config.toml
head_dim = 64
activation = "geglu"
norm_eps = 1e-05
lr = 0.000783
MLP neurons of a small language model. Each row is named by its layer, matrix (gate and up: input weights) and neuron, and shows model dimensions 0-223. Each number is 500 + 50 x the weight over its row's rms, rounded and kept within 0 to 999. Numbers have three digits each. A neuron's up and down rows have the sign that makes its largest values positive.
After each neuron's rows, "fires in" lists the words (lower case) most often at its 100 highest values on Wikipedia text that the model never trained on.

L3.gate449:499585464537557477489470413507513586541458515536422561496508463615576507485487434465551509496458434489422501507467465536490562503573446455586508421594494525479494606538558452527428445394436460531421531467601500543441493525401518542463513411519471513470569548498522509396507564512467525557551533533571564463430514535436468507539469588461530510470474484511541498628507583542572484442456491572604462434496464570572479483516451435514406529520501572441508447401334491519513505528550453493522483503469512499515436517464433473511425514580582444469428531437480500497462483474453499543504484534532426507541517446528583527466468481360486435486472477546511552456549434522573444478526
L3.up449:515512514517534517447525514512554525512497539579472506418427410495571602512494540492493430517595458537518479382552457478484528462571525517542495428498523504516448511430566515464563614545500495477451502441448593428488611462527521424535617482501444538595412445391419601458490524502582461456497394426549573496481527579525521508513488520538565508442431524469448493531512520435481474422478512492517485502472474431498550468483573519464535502490405551541451505498541506599486461488486465481446481568439613522459482416536506492501473530432457455571439441479631457520414547492554530518561502465505441485563574516511411604542485556516477495437525590526543395541483556485434444550455
fires in: "had", "was"

L6.gate453:521507533537456529451494492498462512513430408488569576575532554405504467577529491410475559419461493463446461490481412504532418563563530520501605487522566529397454444521443504480462443495483526453559492457479435497494459517487483594546317462509447450592474460429465425548449505479569416524437464490507515499502463504449523461429473437412480521446575520493490529557532517517552583520525493465546535468485500542580510468468543480401616533478468527461535489584533560544505455531439554410432527436498508462567468502588465547506534568506453522459539453428482544516476422518509464471593590449499496561531460541420597402560440523391540544486515398524553489527442484401513537497490
L6.up453:586547439516442424544491466510474474497424542436446421550438497499437510523523512654449512501523385448452536526527500506506443420508605577595504491462475517422401420512435526475394525466474480495459478570521561547460615553456532551481501483497539532448489496524483544544540439543506495543527515529554470435408579480493454537502530378489569526572517583392616523468453543539575502491528492436526436470638484453546536463545452511417554469546563567550555527437588473447535430486482467532517513510560536589514504371490547463563509430525492422538524437482466452500523493518491480529447514511501511475492457483512558471465549593529449508422475433505471514507506418593489536545445
fires in: "well", "early", "late", "long", "software", "over"

L3.gate37:529529478546434524462488584501497432406551478393420525455486503479443533442543535535594499514375570440428528475473462431486596559532477496547586484467457529588499483547519505547563540507502385451537493507590521504500415482437518446447501505484502636425572487506422557459461533459462428431525495498476503504423517542546543470501512505538596497501523544564484448555443509520488539539570502458463469499488359430546549486595497495554547555579439538530568487510562533371453488588481473466546424452514485541553560443571499521524536608442587497457520499505575493553433455441522484485516615462484558429341484516497426507468558527510509501482524452524557533539491506512506508514438
L3.up37:568499446482400554441513496478530476558564528517519517419424521501597478493466538483473536523559509467416498515502553431383451502503507483436580453511527520645438499580524482532486485495442499447463459534519474480491472557472534435491541483478566555458469514528592587477397525451535606461540496518463498433525496525549426419528525467492447553559467439484473549563403416396517588509580473546471536510518518461503503495514463488446582496483483505578560483456515423499552516505523509492479539475438499489574449486495418509496631575540538463383551521541483615478417439556517533434508522566485539418458436645422503496460556429497534559479615554454510454578436536494518570541539
fires in: "the"

L3.gate138:556517398544447469617615475482541478475485453483547517442580491474591533587485588534516486381520483508432542511452525503576505567474402588490537447456521449594576500531526480523571425504489578475566452462409520411502544525430486457614489542462548458508568458553535526615426446560480511512416578430508441532473488458555507407574448453536460481476539525501487461437498483417526543522519480466516419480459450561444481522486457468573508465501460547524444497514541507487437541451497500457563477559519428498465511437493541506492455474524589434446455558554543429454438491604527484512533572578558590443404535465539475450564496441489420384507544531433522511572508494477506455506485
L3.up138:451417543543522552585410511595441488577453489557565502524474475524527411523589522566479575499572514486499568545522552626389461563488505491423518510483518413505499511565465482537560588547528515460528531573425450435415503435482409505528526547460637561502528428513499462580431527528551491473575491522485472534549449531570537516447484415440418546522483523518530418503547539510491531550525506505475428594431456540583538506544490482535410447546419441446484471485508451451508538468511466483480574477602582499477482474563581467501421468480532462451426512562544493451473513516382468516547566574516504484402378507507473500522470503498403534508469394431524493524488472503491425569486
fires in: "east", "west", "western", "there", "eastman", "eastern"

L3.gate289:562484502483473563590551417553473488544455414446495515528654534521523555426542448569497469441468452543440406521583492449523467548511507510374477503493492440538569500454544497514532484447478626495472508517428535475587478494526564569488579514456459580626548538567511489524441549532511437557471451495495415490562481470530502414495503442480553527462512479442481605393452585444473488564566495614512475540466485511484453566561495425412462504599401474499508555479564528483548455527538519444423542496499479557534509460453524503519394555415466398499516450487448525454472508518486429478504582494557595568358510505529509399446473476518470457503539537481490518482552495512445514508516
L3.up289:514604497554537455548531492478469539613542418456470496464569464490545540620448440568523509565549524480571466564479472405474515470545471528527473445535526493461500494495492580508508470498480528491536478440442464401498538491471525553542444555538431531497410441532538504466496457585516520524617460492535459520572476495551524461573398422510518471519421560471623442553529416477487509467549513413503540418471593489434467459516523473522453477586507393495430592555552556424593440521459494442488510453482527564503584542476566500404509488494516466571526520602379412436517436582465480504474572447389517534511532484480480519561476479442431508540529500414450487546532428520596472542468
fires in: "west", "east", "north", "along", "south", "eastern"

L3.gate139:512568468496502490473533515482427561474467477491367541525447568417482415554480556447456503502443494519521457468370483540521462430592473471538512523590478516554454408478455477489421446348562467410425539527535445573455535566456519426531533588477557460526609448533604477499472486613597533505537581547576544554557477499550427459496550518543486460545458433432473558514473534517483538513427444494502566479500537423486517500550508458499465480487460557509492541493474570500374413471606616474565401562521512502536507504456468610497484516554536501537559435406449499570496486550499510551472417581508518534538482544496465578529471489530524468488517554443534495488472470480524522588491
L3.up139:481501465464483588535530449521465561477473465418429517509450533479580508587480464509477485483398463579523535481532522452455501535568457492445592423637437517574499443457460561528429460479601525452411519568531453523430562569445548398495460503505577494615535426580554459499438525545521450551437520552464558547516498503555456518555453485447522430530423481485444641484468505545478541565505432468488517502521542518458491586511448448495440438462512459507588477485433562556475436466529614474417444600497487460568499509447427581459536561450586503448517551439445558542479477455551416541556445554455467543495528499523451576541517512518614514485493550565509528519520442518436533539480
fires in: "we", "children", "men", "russia", "russian", "our"

L3.gate286:472554417483542442565545487401567509512394460546489495461485585516490472599566505494492491545528522451480472546422445558532512571491542449583491483514484501472487544484546611434621487442387469507488426554478537454436504507464567586555500522455526535484473501463459471406522546543452542468505473467578526394519513487547506508511488433483490587494482454474549475536493458385557480430566465504566519471467553539575387467502570485570510669480455597450453502482420570615538528559548463476506484546556503478503537472537519473530451454498530435493493429396450473532496568528484491539590461556583589505533581461519516607494406491411502432472512438490555511488502449458522435489523
L3.up286:500493486398499443518515427492477549518453464576409490533580519489535469493427546429530454482539403449529506427549506397453487558577565445496538433592556438519459557508573455495529500541503526569442493444520570399435478505507419614465518493499481568492546552550499519398439426595506517445515464470573563472545538545479561535540415508567548531454542427575511498540399440465557551503437485546523527531540477572428440603525474589505455514499474564577430491507560486461465539512488510519459490594569515501446521461482529484463438435431507424473517550441467507496448438454607543577557547470458496546552545564424423610441599532558415531439490530493490473494497502468476529553535
fires in: "have", "has", "having", "had"

L6.gate191:501516509504428568513509456480498537519436450491469497537593585577461435474489512613454540488452413470369484409556607397519458514519537532446467534528502542526470531499494561469411444495529502472564499597604548545462545484491567558450484495467492489479495456614606453510468549454422482488443530472585378526484489507455524503453520603457554485486389545383503505499499505474479505525499468438540516531556503473589536482576451553475491431454531461503526525541559572488549546537513539542504595554479509550485501467596511436541494554513536403423498550396485490439512519558563554484485481541548502451497552440387502485462449413501569405517457662518528477517513462465437494532516
L6.up191:474447578505496515514526464491523486358519490461572549458412458513545516558524534476472562456417503606505453524534449554408481503453454466463447483466560500420433484467522489372505454584432443541563541485502403441450411538501403508451462565562523598536452575574543499536488505534569500455526552525483539442496553441544548523500490410542567492450434484517527535518512558507550511525443460495399516517394505450601469466481407444486539559529546397487547497468476444483478485531454521468464488518616550534456492492606498541448599460454583477500497454493514471552429584423585499498408502493516550476427546577439563574496546488487452483474531475507511548493545488472602614491434
fires in: "and", "then", "however", "later", "note", "also"

L3.gate229:481448504454493555514560564516475568444472467419532527448511447550444447429537530468507526516471470553506458505482567535558469507552476558426500359629586548441414547529502602445508477633414525553453478455463505603454447546470543490472446488472449465537563463462418435495518499508454505527484611551461451537556500483415510466436400454480503522518488502515521464541528610627462517488528505473466378535527584548481493473517450517542585567538493514531543430461495581548521538488526525533439562516442424448503420505469483548523506491504548415484519549476493537543454420567558448516491564504437522476489510555486588464533341505542502456405554488489442498443549529551577433438492
L3.up229:513443500571466410365454443408525497519532565483445477582433500508521549555496402509522501454438562539364501579529461474445557507596554468503529449446482491586438488507496457573488570380385601399525525442446491430558480509533492467495445565553465505506464469526524503542464599500506490542540510508545497436494478487468537503566501608466531478423462494525575480545524474508489504494480484484510497562553382526488564457479580431482479518432408527489483483534483504451577475550470540535341521518429563560424528482512513558495458597516474571525483477551610454454489575551427451541546454421502406540590491483492542460477490469463533510462504533541578561551469520509470582496465
fires in: "under", "later", "during", "according", "following"

L3.gate453:430384485483476414500573448495429513446547459462502548509529614563428517617457472524416536571488496486451516591441541413496470425485492547414585549491557482468475469507488532436539536502494521543474487453520478467502524496501462510538460495407484495451478444520481454594533452546569509519459516494462484484455405469484465453473457480487453520464502496427444431622456446448470465545560472580448575462591570419495495518490535482426537615538539456448474531451494579558488490474534492518478509516541547504630503570418453475612432494539530525563546604517487592486551430543487544445515556523449457480476477524592571544581482557466473539486504474475518459493516488405625405514378
L3.up453:479571503501366499431552443517526556416501474428498546489518567544424493554466481542410494578478673535484503564519440449485518486531474631618535433522498431512423505515444496504606505479557518483553514596533437528511626483512496493503500508454483487535532458441522500527526462480506456531529401479540489501472360500452521423454516454561461486584445507457518450537449445449442520498494545480456550508479481428526584487484549495499554584417521530503441522454521565528574551486500467446491494458452590503511525561450434497569473452454485532482538511473477621410508457545561577491517570626527513495553450517447425545571519531530526527413547455449561438563487487446540511609475
fires in: "known", "well", "such", "recognized"

L3.gate274:431439509560502463459476469502460425468513458516489529468528466477465547531506587473540456530557558470466537450465545572485420504526442479450583492483526529599565523551624522440459500553547493389487484450443549575443565481427480501494447436585582482559529546433509516557521484478524536466483411474464493561502429548508466453473601534433429516482444467490579498574399509513421510556538429404552427553470570460561501506478461465487542497422512506535621533523475503513538490561603480506564520577422477394431390503469582571442534442479525577489484487525493516465441421554476584501507507442527522527542457514635595456510411427539537492509476530564481519460383498461455497505449
L3.up274:637473582404520416583420429508516524510567384567475504540449501426419482544469516498553503568506531485506627451463495533449488385489434448513513405537579427456581602539416450507477481556541498500443552519447506577487542507466529505485468506585566500516479464495490534464555501425484446569546464522499579454585525485504557484501535444505449456454467493482523583479500539570432573515525487483458452552575517475395475544524475461467423450483495491488594450462475503451591448475540535505451594489589531566430562503527487448447446545616447517469518452549526519498480490582574539558510592508424490515500494541509464544539365456543565443520446548504556537401540478478508492488505
fires in: "team", "season", "city", "district", "stadium", "community"

L3.gate197:569499557542389452531484561570435459432499454587505528536528420562548518394512548506519485452484487505480543489476495502455557500525486577530485532537506534467406480556496477462478588501504535521472467503526485484500497576521552480514524471525462518540568589471574417501486440542466598523377560497552509494561467489565397442510444456450462550537609501488520477501438568437513471458531452606452437449553443497531546527492566521424604405549470494437433532496606519539457517453515572434409566433491590452600448525460495549393401446513474466486588463484608558406512461483451514404525483520461605465547512591428490479511447483489481539565497529471571474528505445514483572471520
L3.up197:497519584520452415477520566529435542437524449525473501441489516550394455381481529490498513405477533528563540463504534468508497425429460499441494514536586498626428490470538508529562501536529586479549480513558461514586399539525474555471487411511518577547554501532530357489519515484416506520466474540547434412504436444495476415441501510533444553529458555458477497543502569540472526535599454584617514514576412505467532463536557549488492451551517457538447483590531539452474481387600540488516500400459568412594484596442494434502461513507498449507497466524607494484516465481442526494518650471466449461549570550461461508478476503496505451526556452400497479526504499463488585562463
fires in: "football", "footballer", "manager", "management"

L3.gate535:585534475492457478466411511472502404464551488581530591560490504527550478493480375513594478521434502492451527397522488537440556472485454462473494456412471510528507452530488481485550438396539610537527469518614458396581398502478467476503526433445465528513494511604493496520502568508537532545501540531571431449531523465555465520517462523464422484371524488544502496541439497462561505461519396583512492503494509456623487337486540526441508449529461499488477582543472565549542427634632474502469538445632424526563406496491450573535430487493475547459457524473490503483527561543534497462572573553533540560577467524465549514513476503498459517437474509485570490517482483472550525504532
L3.up535:557534505490495442443438540467465478545521458649614437442579550558526527329498506576464522494539520577527548476519421515467502483425480590482373573493497530555473613449442585479457455527467551405575513517415459560543562473595476524562457528514429497449426493448516519474611463487462454488550489491527552544491545509525477510473448498412500467549565556570530629472545537520554494492453535507421492394576542458432449557518428441411529467497521454401481526506462519517525528507481552504480467412512459492504452465584533590482460478554504519441514443475514500454508457538469463509554444478540519490542422498548491463503491381533497500477503550435515472533517478545543552503624
fires in: "first", "a", "last", "actor"

L3.gate126:492433534585487489499436500533524537465421440439562509484496475575506455522514452422471586438439445442471566413491463439469483468446423498515460536557534507543560546496527469562459514492456522573506438569510597406517540430435501534556528496410580573451503439610575574598465457520534576555478598550527466504396463499439456480426453438475545524461537554549589559530489382447546477530507482498557502466561548502570448470573479484452438442482543507489579431515527503539515595502453541525432534535541525473506543464490535451445503572557558406519421490439503606496522463530445446493446494527542530471448458568467534504505543372496508505445544497399637449477518429493453502522523
L3.up126:567440513542462505522454570472521526432439496540525475467531461503587473526520488425426501572476518451443597478533503418525486465450486466587606508480485475573518553517603558458474527512421469517502445534558507495449459520406442511527571393554458548424397490531577440526523556465439525516523573424481531493418465473553576400513463442528458546569515552513454465517436464555536580462538467485478469441574538497509515472516620543480535497550448595525483541503481384416529477441455523492531541463623481568613465557526540494418522487500555529560421532364525576459492496472522475532456524527520499445431439523485433545406561498440469534590508469453471466527498519401465501600498
fires in: "the"

L3.gate204:572451480469457479507497472437555493518415507566446548607498451538507463529464494516434489464572440470480513467406492494545482521569447532523585546445477490414496491554546585536422562399533397508447500536494426537474563513588406471494398429548499505472449577559439546503502557474519476577548468502554462503492449473539451430492561499535500579528403574462450541421480407502486537541503464470505565477538520533483537502452554432480480525477605532415457582541433487446404473515482545407480558546501544451551503500530527500410459521517575567414482570486443470588398483511455583536525433526456441445429471542470460534536435564481522533543629471414467481553488596525540500586521
L3.up204:487459422473502472508458555457468431505545546511548568526546454561508522497496446545432447497539497406502480440481543426532518538553474445478627562476463543435540582607535530533488473483485433520538516488489391512489518495603491567431509429555474471526476559539450578529600527490524556570440426528472538552501442440481454458490511530516448504397420471390529550497473485500527549526553440430481515475500486464538527523441550502475539491468467556516425667521435529508430457494503379541524570484440497556505556489521519517475559406443520469435378461539415519542427570527437436497513453487466463440390427513501421583469427571486458469469553476497475514555618530496544581578507
fires in: "would", "can", "may", "will", "could", "should"

L6.gate392:619510550443466608443500521494487494504514452540549456490554411537466451527547584503506511505503622440622543556539483627460458462430513406487443554507372550479543554454415512556512456466507520533500466533396407475522497574443418425518574493488478558543587515466488507446516502467465455513491578488480455493522512571540561482413541419433438506519525380505573575444476516447505491506551451472470545498543573427456532520468472504475542450496531416492521584522479486462485561597529534480500567521576472459401543491550492522468465460440563534401438444444416485522555480526562470527549484479467517442513439529490595557520472484360568552547483516545516457489418556480489499450503
L6.up392:537536575562451474489521514585445494582557487647614467553515432530523531514458504481428511516540515516503531488544514579406511488449526518508519593548541484461478429487465509500467430444526493507539516504396469519467541539474471470480504442440496487461585476565521350558554586498443421455497571493449450531473417558499515542569591462554569475514572446541540564535427543537510472518481465407553425514502528395476471465471555509475556488477508602584494494529466499584559448460481528433505526568508544536447427539454525359502491413581571510497375573603480560506536499514547577479555506485499478482529506463429475548489494512408487447500441559406526490504541560447528428555545
fires in: "a", "very", "average"

L3.gate434:439512429606594573413514405517481507435522493460374473560554526503536477578468488541606487470512423514455460458463421466564498444509532470531495532574440566543499480393506502493435519415377567443476446435530481444457535540450448543477487444498513475514474575557433497495487560519473524557508483571567558493421543558564439490495595492469545515543570510510535533490519609474565475473513474569521436449497474457544450553464605386520496449514471536419396411512478507524465466404490527517424437560504459499564409429497600531449424469443550535464439600490413472559495481543511557526570482573488483548489516536514525523523448529529472490452605534487486521413520456446511526481477
L3.up434:474512510533493441493487467583483560487484491599423493550610522437556541519451464531425504538548463517484445482548515536432463490534570422551511492475526500435449587471481428417488493495553450470613506380423588450448505454587550545425542471426524438470483546551503549424472512498486484485514460438514543513602477403430590476431579505548509607414534485470477494597480454466598500434408489541503411531544406508449566510556522517510527541494446593536497476447472425524500466473529469460453402620433570512488456523487427406584396508506472446511498471478542571584552475487519593539517480548487562513542473467490541582496496485464499456499476481535556558457422531466474431521522
fires in: "had", "have", "has"

L3.gate92:542478482432437555544461475548415516577538460547536588456597528485533450439552513470527472551513437411574488462504521477554595508556435470443437486498492585507577507515579558427466536506528386465459472580531501527468546587456601477564594498511522529507457552446611523562483520559525565490372502490624464508492477504521517453510449411386494535449527510514455461582479523455456511510490498571512427434433563410607493435424444549432489434541517521462482479458491463462536550547492441432431530493525448543517563566525455476447571445512395545439449412491537504547465499484494535488489457536537569522458498533460528438537449461454587497421509490483505472425415513461531573484584
L3.up92:450526538536608476348563432481487534577536527451504511489391508566477405530496494403470447550526554551464442643470480493498487520545486598461510508530541491548489548488452479560539462534534511511419482547487492508459475372401448419491467524545581471496608532531527492504495477549505505514529463456497449487490455560464483479482481528564509567509378482511477443499535534458458463511491526460432453511534484477453433532513486521415422602420512480505523528603532486535475412485569500577458473509473573493459472592456590498541453611561519543573476600481585516551527504470440424446589507450514443496494582484511500493442438528467531551586403374505520478492561530507481399452474
fires in: "date", "moved", "born", "died", "death", "married"

L3.gate528:640521489551427548431535545465493490456488418509465516552458458491496522526568525456561515601498477466498521423474507497504519529517466492479422503436414531488487443461506576503499553530557506481552422426563584563438608392474528460421444455493599523542486570389511527503397459530469493578448468450538508504434576499479534449465499531461514501485621465447441421409439509512549470439461475560455443506526561507530472480492372470491476465472496540467454475435531579446594503471530548531605568549475528540533476564468446438470427524524515447601590530505516573492590470538521592431495569503445565615503543451381459499482492495474504520461577444524504493533547469465530436453471
L3.up528:550505452502486480424432511462504601456518416531540538506482474530541531503526572474560406539553534483489505501502482471430515411517479614483536495547522513476520616461530451491501429491451470516527529496546600537517545413489491530477429534571488420508485554470549498519552483468436499506582479507381602425390492541494593456469479598526520447363500516518491479498424489601572525423533543600549489503508549500490408577500569435488453541431498459487537491496482478542521477528595608513584381529517644555569467493466501517407537421512462510565538483526457473419527463542494488408495375500518574496529539450497527519518434512461456522449533481483397490464527484489523595460460
fires in: "its", "at", "before", "itself"

L3.gate303:582470532466441445501490405534476587435483431567470507422495522461473481542520552417548511550489629506436553556455476584556452514458501514540491619485525542450498513535531539464491453565579437451508484490440562552551461417528520507560420405480451593546522484556426509581538446550366552466507478422525479463430400550493558469556485434459461556492454469446427457523437471435463551535518485451498561482475482486469500511510504551471426591482484540471487469554427494477537468508470490452526546614535494639460515509455530515405499538546524508501494461537529479478409534481529629571559502549511481438446552501555517558566533380479450499455436518478576519474435527468478495405603
L3.up303:482472489482585567529477578506541524528518566523559501422463497511449492477505521548622521495556499484557530540598512540469524466436457601633485517525553497599421568433459425506542423405514441407445515609530547465430479504472449581473401499529544492562554422492444409412461527474522497372572575536531595504474495503485405448522507444479446552417547537533516376577438462448525483524435491571494526521499414472488493518440452634512423519545486571523549543521503465551456555444560497491515420488427449486480465546463520481521487496572536534501463506521598469590473475523505597484506474455458507436445434429514436503466490527461458509509497569546521479461441517436477476500537
fires in: "there", "it", "considered"

L3.gate130:461517516495470591494485537420489524486418410517465548511517477522499577573576522432530519554503450546482501503404489495508522490504485487436498447506463533531512543524634486434506487518551536540465482597550480494530454477416574580580481525591573375510503541502529516503574435473524529516399478544524510497492442443522441472495514497560473541411502554497495460452522552434473507355435517503569466572486481550482446510481494527451486563503570467425537488542543509490435504566432460465556577525518564500521454491438487537538400629539406499384601546524446539461405543483416466484514411472508502599490479569522541511556435355454515487460611547457489528436511534515581470406475
L3.up130:537366479420472406521456515536518477471468402521492456611474522555500503491498360550587542561543524438556508403511572546545533454526412538429484570609410524475539545404548527552476544487432439500578481452492546486519481448571542427462501425417444517479578464442555532502582591551543464497545515459380504561494521467443496513419463508488482458540480481554583474558488508564454469540570459356429507497536538521459460616486492553535556468433491460564540512507455639477502490601591476503496521527544505545501488489455503472533549471424485515496432532454456445532521474529548561530473533478420470505491484428458523480475493530512528503537441490554537543478552448557450436465572
fires in: "age", "school", "of", "population", "station", "aggies"

L3.gate369:493530469495526429470551508491485533446490461547477458540525499575474519633480519542533499564539520459465488502409515528527526490534522500454620553508596507566554466498540520567434530516506482408416476576445485445516535503434563464471418439599520520473492550545456570421504585496514488533503466415434505571472547443577457422526521555526486480550433488487526491478514536422444591537554466481488405565520563409597460591477594455424472642467521485410473535556462530391502443521430428473527602499503514512569477511502498570453448482534415589512419582530466468447406459516541423509591464490547476497415421519479502507557532455469553565464483486519538551581494528505523439496428
L3.up369:481483577511532404475494442564434520538428430560428490495463460404552510616455505492381513488474468545565542478559511452510486490528541468443588532495457465504513499498481403551560554521575592475518579482356422471471460526543378542515452415486464451622458533411503559514534513504488561538520536431526458480492462438434552522506648460437523508532462415385487558485448510433486515536473486575542513608475477509490518497479608492478520503410422510477546553479560504501489541572477489552439497457488525567427518479558550440523553469513444494502409557561498536521468506558526519605510546403419546498480472474512490543444500552488466548421495557503497525493450471550468431563416
fires in: "can", "state", "family", "right", "could"

L3.gate351:572481520538418541508536548506409452523461527503514516456650440556489504522492558418551514449422447459454554454512500482531576525498494468505482524430481609479587545463560479573495422475546496589577474461472450502467563474527491488506500402546477524495493529607491519504501477519466465491454459406552522505494471415526493467494584488447511522522480464471630536433450531623509489615430440371441543539609535538430480448479476577480495563542555533576462463548429460434482600478500542525527411431506495521444469459493412406450460484491426546585489476441440506451481507555446497458499543505540547455574526593478439553388494518508598499530514498495494474525523542615554521516539
L3.up351:475555534474458573452525512456510563481459479491478468514507558514426555545484600482591524521471640335442421494553534491573524409425478400509538570564485480417523604449487574559506537488448510559491521545477525445470486468460478519419497467524457480513559477469477451449496523555502517530478430483443457485421533538481584633557479499476455494481474475455598497514542480511461481545526485421431488562575500562478454473487548542466508542439524559579498498383533559423524477476423456497480569559464499545419397429564490508571482577458490566569475571479515463482512499597511491535492492493427463453493520528466471525472417533519579517602460521636574521431588581547492508522465
fires in: "music", "art", "release", "released", "musicians"

L3.gate54:592453520469413464463524444490463497393504444514463537486458476507563457581512548526569434454536592548540533561450474515575464502497512497491555451582530397456547474535577473489537520471423482417451511489470464507494480476498484549491509424437534507525489573539443534417555580462462425483508440424559571541516478421460557416538459440528448527585564421439517540494478495526466596569494401541538562586529499402519466494543476469447593528476555415494541472499491558584559417567474426511578500529527542517440482509502442541448501466373455589473520490464582485560504478491531508554566545547521481500603444591523510559462435525543527515383623565518522464489447410531444513491479
L3.up54:579389530482465499510546417517516460419459503463512475514492447607452481482435590538485462487576470509616520493375505496467477548487419404456512536600439437496492506511653525540519494507483485508559470577554536475520527455500456496488563437492464532463500544523531462445547529477495448445510444421511586538481467580443494454479478423543509452585448523592503473391536493503421588565493491530564461555463549465542511473545538420488515552465572493505475549569482472527573423540548361569601529500427486535445420495453456484435482550404434490563540393508548514520517426570506475480453501462568466610465506506548467553459518506573578589443478545467459548504479526559478500509458
fires in: "government", "public", "city", "business", "court", "community"

L3.gate263:548540595544545539553511451488451537568569484434483581510498475558520502466516554409482586476466500472424558518512410448479497503430490496479511528489528504598509547484474534459576470472493504514460536497507413477490518572593526502422544493538558453623505494509494434518587507510521503454438527548530490525608499438561519496558467533500496518445498383477551579505549422474566500532569404551432438574474477433435446589434424446415503567399488511386493468453473491495562472502494497481445505548550476378442456541482554533520453548546531537493521401413426567519549563456540551522562489482420482553454497371521488434391457522523544465594578519548493538512582453467419485528536
L3.up263:435403542570485463565596426508527543548466472497465550533647448499478481583489458446527531517512481466470507539446460520415498451568387513470510524508477490525447534489546547529543429496538449581467550495525564589504433559583509449519451501467642455535519465473424455559504576495529554495564492569547424472495381457382548429557559518491510518500441456475505418486490518474506444454473464578528596586541514557441527553502466444515486544457566500452479515523460451470516499502525389559578527477478462471514425523481400432579548619455413513433475558410510420535433538476453537523497528547454480579486563501550464493448465427468565471577517472484548481482474468512477528522614
fires in: "are", "continued", "were", "do", "continental", "collection"

L3.gate218:448467436586483509576591375460519505599487492553505545384451445586563549438508533407541562545500524509373547528453466459499492487545492540554527436477408423507514617472506440529546395468456456459535548505510546461502566553510480530478562553423479562517543529466495524500517568515496491552556478532480515518526524537481341420534451547513445474481418447503494498541523441467597455429485548527598457428524523548465489513515539537453448544510458412458473477500396575503545531536455417507588529570456498534454475514479472553520434595456565389533409488440544413515437497519531553508524487578495488515503528484470437503401441548493565488543477580531446515461505436528590520486513
L3.up218:440494500421537456498497491419483544539467543538540593431506542555610564380492576494493454577527483510431602503570364454471531456537440505549479410464458472510489566473521487481537499509430468472490525475493594485570513531615503483488616462521532584632512501454535509524474520516572490539496442514453504432540560567456488449526530532573510490540429468459577480554530490563507409482572487492552446402543467428434493524530530536489476570461462474475497513491484395549530520558434405491578536620447511493442415462501424466460416481449569487525393469444507481618504519474484562480509467472478474500494520489516418481455467521525567504527568543547417496428475391550562485532449
fires in: "is", "are", "were", "was"

L6.gate137:456490557551458512535463547603492585413486477506604577519567561476521483439527547432476520537476415551473450530514521475448503530545491485431534443480501541526499528435519578494537478460469478389576549510534473542564515546446517531518460487493475437523522552523459410571472555553422513514554619489578390457503507538452520414495490404483420537520457489492529529621518475553487497544461434418466530448499404497500470436482549512463499485512432466488463432512426559488533490505526554498516550520452471514501481567539443500540445385493565486399517551455540572577490465507571514433532545453583443367406425475403528521463482451404487572502529552497537522386529431417468429403469
L6.up137:531451531532482528510504478519500447528450554518453443491522615440529508473504469446464488483394534502563448552501513520562548583521487576534537569425513463515420512468476517477452489481407445422578505450542520477515528531564479530437452590549479439532541537583436555580435556537441595490519515478603485469434454561474552455491438509547409559492508472414481467497542526581504550535453521546455496528488376480518523426399544463508613578551396468401520568446478473423460605494575540497447444527507497502413546399534423524421488461571494474494521475476559526489537475514414458460434478624490442464508434523513445589455549473521548521565479481481473362508540562444479484527493
fires in: "also", "not", "later", "becomes", "then"

L3.gate459:572448473512517497517524563524467442529461485441477471486439483484458493483474452544480451564449517588422597425412562564492559506560485561475462536540580483499579468478522499507435496495541429466442511501450488498556507417441407546529358577514510509423546470470543518519465531528474557484506488465498521536393487583556514456460642439556475511466476556446451546459431504503485520560566521462512494480599509435602469547475437532477513513556479534450434469538470510500490532489437587439439569521436596441586569516474586456423522589497626520425569418481533404532426422505558568550508535436401520432540493486389494512569471405438527469432444546500480492496487512488530504508487
L3.up459:477471498509528536479475439438473496533473509546507491424493466486483459557509512531390553478453525459509428519536489511496550438571463553415540527485475523514504502582428509496463656552530393457455485517511457564494536395460527479530502473443543410523557526450540537460500491507525587513504459534510510507473488600452528514375627432540479493490558546445487512512468497554449404507533427433558524410404633421541485444341588487496525488454583517468530485519461525453430444485506463517457429450515468485487501520531478452501504532505516562558530504580476548494526538521378470499469490519528484572544441530594570546569522527437593501525484588507615503454470538619626492552522
fires in: "well", "early", "women", "men", "late", "children"